Part of a small language model's weights.
Size: 8 layers, MLP 2304 GELU, 35.4M parameters.
Architecture: biases, untied embeddings, attention and MLP in parallel.
Training: a variant of Adam for these matrices, 660M tokens, 5037 steps.
MLP neurons of a small language model. Each row is named by its layer, matrix (up: input weights; down: output weights) and neuron, and shows model dimensions 416-511. Each number is 128 + 32 x the weight over its row's rms, rounded and kept within 0 to 255. Numbers have three digits each.
After each neuron's rows, "fires before" lists the tokens most often just after its 100 highest values on Wikipedia text that the model never trained on; "fires on" lists the tokens most often at its 100 highest values on Wikipedia text that the model never trained on.

L5.up467:159146130179142120158176122167123074017120129135164159134214120094123142120099120087186133107106153160127091149181145110117157119075127183116172117109120156144124132171127105161128101204127153056147116102113130098158142163080156095123141132113125150138050188154095054067189158189080120147
L5.down467:096097169072152134136087145053130133175114130145106128092094053116142160078099157137122117169095123134150082171142125174146119165176156132122138069163090165138101095077169133112152095057141108172098109167151094118115085130197069074099111159180123141093197126155179180144087128147137151132
fires before: "=", "\n", "\n\n"
fires on: "=", " =", " and", " of"

L5.up1059:094121070103116066110220167145219119109146161112129119115162142086150095141085144098151141057175137146101085113190156162104136085077097107134136122143156158125156130152137093126120121121073101091104166148089155082087100115117140159145209212143070138118138094162141102109160158077161128193
L5.down1059:177113158090110123127101185103136142125184110127129106109132144152110149153136112144087118110162144148105091144102075142161147117142144136147130093158127171078106085077141141155120127102104095154094161134116113158093137098122148147137107080085121152072157132120098113047187093150148080149
fires before: "\n", "\n\n", "=", " the"
fires on: "=", " by", " under"

L5.up1084:120142106104156153185092104085097052120189153124227124113147114140163121056147119136105089092114166098092100107111063111094153071103117116092124124109127118134104145205090099128146180134118075161163086135159146101127133106165141148149184093149183143139090137197139158107138159183041112145
L5.down1084:063135148087143095072104146142197126146128095066100125080140141091156144089077145122107172191145090114206110128127086129128099154141165092114132050127159122128088122147157076021150142105113149175145126134127147149090114174147153175146152241120139204075184123112124149092124174090176106099
fires before: "\n", "\n\n"
fires on: "=", "|", " however"

L5.up155:075154108089188175075121152185125150070131152076167156067179156150177127122114109122154141143159156144133146132148160125196134089100086144101145150181203112186169145078040132093111109120167147073086140176066113111151115176111078144113176153143102086102200133118077075106171129158146111135
L5.down155:161163200152110110092116143194078141046176158143135117086107127143174165115150134115118195108116118164108167166136110154142111137094124109164093058136102114157155165159170123077146140150072119130127136093143131110114100180116112124099193131099121090102102097145051160152093187081170126219
fires before: "="
fires on: "="

L5.up783:134150124106175101185091119101162140126174118161111141120125135092108102086098130167153155107185139144128110191152159049126084146137122111143121216152108166084137187062105090083145181140067126157166098174130150089150079157128149109148142199106117152101128081099149107097118074130053113156
L5.down783:191115184181125121154121151150134141154139122107110103115162111107128099155133100150064165110129108148149146121121134079116134167152142155078145144115142125148154136172125144127138169149113122106098121121124126132141131165106073100134098123107082095137086100111116124133151129156154146178
fires before: "-", "\n"
fires on: "|", "-", ",", " |"

L5.up1975:042108085099124157147145191097137068115184198136213115153105149061153078146153128076105125159092104122079163122082096092161126068116162198085109212132079135187114139184142130093126126130119109101113133123122092136136141176104150151108142098162113143110094111056113142097122104114056128201
L5.down1975:142170155099090140114089101204156160076140103167134141121157095123118174108138155111160108182150177122100087140130136101104101106106163164104141139113119124093140060083139184173235190151139156096181137163144113107122164095119175114108133152116164117075137087151119153129063124148237108132
fires before: "\n", "=", "\n\n", "."
fires on: "=", ","

L5.up1384:060151100130148062146133144145149093104112120149142169130117101076186107121103151116090150109124132126169142168186191129074145131040119092188046136110185204098143116074144095131139141083133188115100148095175115153120086123097114137156177131160101135154128099158072138107145174105043121164
L5.down1384:152162087155101111121141127150117124134000115141079055130133162072140130116160164165125181130156112137176147176167168116115157142127193074094140091118112108151124177115109095127141159118123163107105134153134135198126149149148113086097100139147138143127184108088192129111128175123105163128
fires before: "|", "-", "=", "\n\n", "\n"
fires on: "\n", ".", "\n\n"

L5.up1817:166153185100135130129144129121140130175172064147166161148183100125063116101109185070135135132097142119134085100112161077139088068118131098089156150128180097136119168126174093052148119102115144107160074122113094068212115126104138097162134143138157114134155155076102118098078122126110046122
L5.down1817:148118191109117131143069164174118146109101121128073122094180145102148163116171108155116130126113165157083201112115125119166114172158089172154126138145162069097159108121094147173120130201135122148138078133136122104086050134180131140140052099130055102070119087172086126167184087118131144064
fires before: "-"
fires on: "-"

L5.up1329:109086198087146114138120083176085061174163163185137140116096173162162111098123128150158119062081152126183129180140103118164116097104096066158103186178113154097147155089089106125127139139117111124065154154142106119101170125191147124108137149131212117119107101206140108130132081137167133124
L5.down1329:103148150115197128100165183131160132102195146104179103100116124179091112173099137168136112181182106109134113124161106148097147130127147083065097183084097096140103149103157146169089107079130126157092144130143098102137110123142184140140152060125105103120126139098131233149108173106098130170
fires before: "  ", "|", "=", " Turnout", " |"
fires on: "  ", "\n\n", "|", " |"

L5.up949:129175122160137163089169105186065135108109134101119115101137086184059089189122147056075120159125129170137101167105166118153183162030104059215117132132183085136156139072154121121114140105127093138108189097124134074132091133133125182113155087146106092173077121111114137134063084128054082147
L5.down949:172110198088169112085181126162166148114167130109127126110194117108187211071133108122149125108099162094123111126109116154137093105159107172123097169119125132118161097170086202129179099194075106041123079182112095136098154087082129151122090175156096121108172134160112092127169114132155093092
fires before: " |", ",", " is"
fires on: ")", " which", " S"

L5.up611:178118118102152175159135105154157104135156152131122093084166131139157106023114128135161128123084126118139114110108119111205136108089143142154101195112144119178150128086152066029166097094143144085114125143088116168126184175092152126100096135087141081131170108057156141125156136191148153087
L5.down611:074138142137092118089084184148080195125064182150131140089168094118179096112099135109080189089124090143100107163149135167124119107148147153145140108105085132104083082182101142180144066096093114162092167122138145110100107099197200080118106099179095070154097088101112140134086098075103133153
fires before: "=", " |"
fires on: "=", " =", " 3", "."

L5.up813:086106133132107119167157104118116065121148155102101175084092143108063160112150157040123153118095098104132111089125179125120149221094128146111157109090129146085112123158116143124155128084130147104113149131155169081136097091135088103092176142151120069097127147119085193096135129153153150168
L5.down813:101160096169105128151104174098076132154134143106129144167104144112153146133133129189198177058150129207115137134131146156099105085138150127096148111138135131165098138112105184103126094132118094170093152146144152126140046150170088084182141139102147153091109119172116142159121106092126126169
fires before: " 0", " 1", " 2", " 3", " 4", " Apps"
fires on: " |", ";"

L5.up71:098175095019133136102211072154077127081115087138148099116169141057150124096152130108067145081132136162163104148185143132066134110101151134145063141125151207120116161109075098120155155093091204107064125108086137157103126127122083139173151136209150136157144067109090092118173138141059094191
L5.down71:129161120085058139131128139118142076117000123081119108146120127079144121110106110104092121087173119103147156149141146093093132151150153126137145148129113176118123184139110111107123153105104155088075103125108172173137194152151121112111149106176114143157148088109145151150105148126099106134
fires before: "-", "\n\n", " The", "|", " He", "\n"
fires on: ".", "\n", ","

L5.up258:125148109098161148100080112091081113123108121153102152159134114172085114107217111147152159128152178168099107131075114038103115127099138130166060151165159150111127162105110127089159153100100112151097108168138095102125104147126130150123136116130073129150105110193135137066041125129135123124
L5.down258:130156132151130132119064087158060170232124069110140148122145157114173123093113137149133164110147167116120101096133158185140115161137102122179175113137175142158095101099156183186139120112126207125100150128150134163127135100152067160103140149146105136101129176132163025153145107153097164095
fires before: "\n", ",", " Japanese", ":"
fires on: ",", " vocals", " producer", " |", ")", "PI"

L5.up1695:092139135054139062146145122117144146154151113130131118113173109093124126126134174166096085092126105144158091096157144157115061134091084060179144147118125130136123102137109127133112169185069187116082137173077117136122132090103132135200107088195104168136100062157039072100138158101130153186
L5.down1695:127142121108209177089115093204117080168142148111144154069078088172136162072120102157086139162101146154060159080135144116161118099108152151173126140120107155097126167110123186154155153082109094147091106096120101167140093124104153160092116145099105126108170138131150177137105066079108168066
fires before: "\n", "\n\n", "="
fires on: "="

L5.up16:146160173122211126161110087114133112106125123124219148094143068127089140088123120152122109078124217207182129116148092102086124155141088144166074162158095149145170135150098117151102148064146159100111119157155200087119150156116134187126165135115099089135159119228135089105087088141171143109
L5.down16:116140081125082148132188116118162106102138190166140157167126100148087134129077115104115183181043102130107083148117124172124105139087164100115134110108146147135136107119125124168159115158130124173117150077117099127121132087143107068121166136105095116111098070077129110128120201103114148125
fires before: "|", "\n"
fires on: "-", "|", "  ", " Mc"

L5.up173:126168096176136099143128115139147117136121197105081177134172034125118141093130106133141179145099155172092088132177107087052164179094096148129129149095149219149220085123103081095148153109095148114141172126121062109092131159111161192098179096078113109167182075136140104155130095203151153107
L5.down173:154086133094171095061106113096165140155128094124111144181107143148079113134172132175147128027121147096183164110163127174182095072132142167132133151159095099110091146109095170113127084094188141120114094132124096123146127112102186148140118196179162089142089112155160108157133109088106105092
fires before: "-", "|"
fires on: "\n", "able"

L5.up2104:070154146135153162175156100148150141127165153163117129111127127194118103091152093082189166132120102148113134117138176099150109174170153183142087110114096149123132108093073097173089107129119130110145136147147131133132111169129118079138157133109137126134174156166160150112115076051102114189
L5.down2104:118073138092206114138102118096094143118152119115140143086106110075124120167169162087074074142166161103154130110103119076100081130093106082085139139126162200145178118186067129160142137108154113083114115146176141100133108142133169118137143144171053123124098102068119178115099171098156137083
fires before: "  ", "\n", "%", "″", "N"
fires on: "|", " |", "″", "00"

L5.up1320:100152078082109069116169113129088105053124112082151114139216114104119126125201188086082086113165149088155143155117097180116131149097086077126141168093140192127137172099133139127114097105094111120125150157120115117107092173102133118132118116176130127124128114109111131148095128117095092134
L5.down1320:102150109169155138156168143122122093161119098170107080107150123179106111163046107134156125110141119128090059144082200107089122113185223150152142093078151099108143164157176109151165119133079104108134084104178161147129139143084146149111150123083129156131152090100117137105096103131128086112
fires before: "=", ")", " |", "\n"
fires on: "=", "y", "le"

L5.up1390:156183132140129129131085105100065120104146149109138037123089094141112086103161101136127164083122101134165112143154104108109146140047142137133045181126096140172164186131085125121146081041145116157104120166125122113162123163114123161189166172214081169123079117160148153136109103156113111153
L5.down1390:094203077069144166140101126141169140137139160132148227132128101150115108139096080167058196144138141039135139142141122126148126160198148153170154159106131128132095078105193164171113134225122144122196130130130136233100166105118107134112149097105116140097151161093175067142164131080143088093
fires before: "\n", " |", ")", " The"
fires on: " |", "|", " Notes", "."

L5.up108:071135100103138133097096168126084084109153198087145109109162148144151086118112141101179087102082113139096170152129136084154140124114130113158137160106098138127084101135062111120130098160153145074125143148053113152166164155093118119140109155141156125153165123125137087137121147072090116161
L5.down108:157077165187061094077152127169059131135157146124168133127145159127043165166067136098151135133144136145193104155121065156093155112131044067136093117127116112106101150176138115109076148068135119095144130138068123090138129116124156153132169171162107098140065116204130115107099144116165098112
fires before: "=", " of", ":", " a"
fires on: "=", "ly", " first", " more", " zone", " part"

L5.up1735:068091174117122133097137178134116101127162122116171107141168109097131109095090124091064160128158084142140137113151158178191114115122071123127076152160134130146121133113107124105168159090119114118176133172116111158103097138130147102114130084095176189149183095146114172060137144156093095172
L5.down1735:146102130057105136095162107111162137158130058112120117101137110104130115136144148106168127070184121114181081093094130150171138123129120118097119136106110183139099052068190158169121085127108171119139112132107121202088068130108125100157137160131065137116120179080154125122143195142168143143
fires before: "\n", "  ", "\n\n", " Total", " −"
fires on: " |", "=", "|", ";"

L5.up1402:139172146115140183117136083154153124146208132159103107112153150126177127101088143141137110173088171088098105116105175156099122081114140108182114154171164161133139143086143146076184116166173178113165080166087145095174179148140156141090202162074159116119163136159090158096121149157144092107
L5.down1402:131126119127113148132130143110130075163109184072194098125158137105138091133136127130125131155173089077159151179100115141136144083128091090152125145123121148069068105129105068132101147125116077175151138159124151139129093115134131114188131125117069116098106077072141122094097104097054136084
fires before: "|"
fires on: "-", "."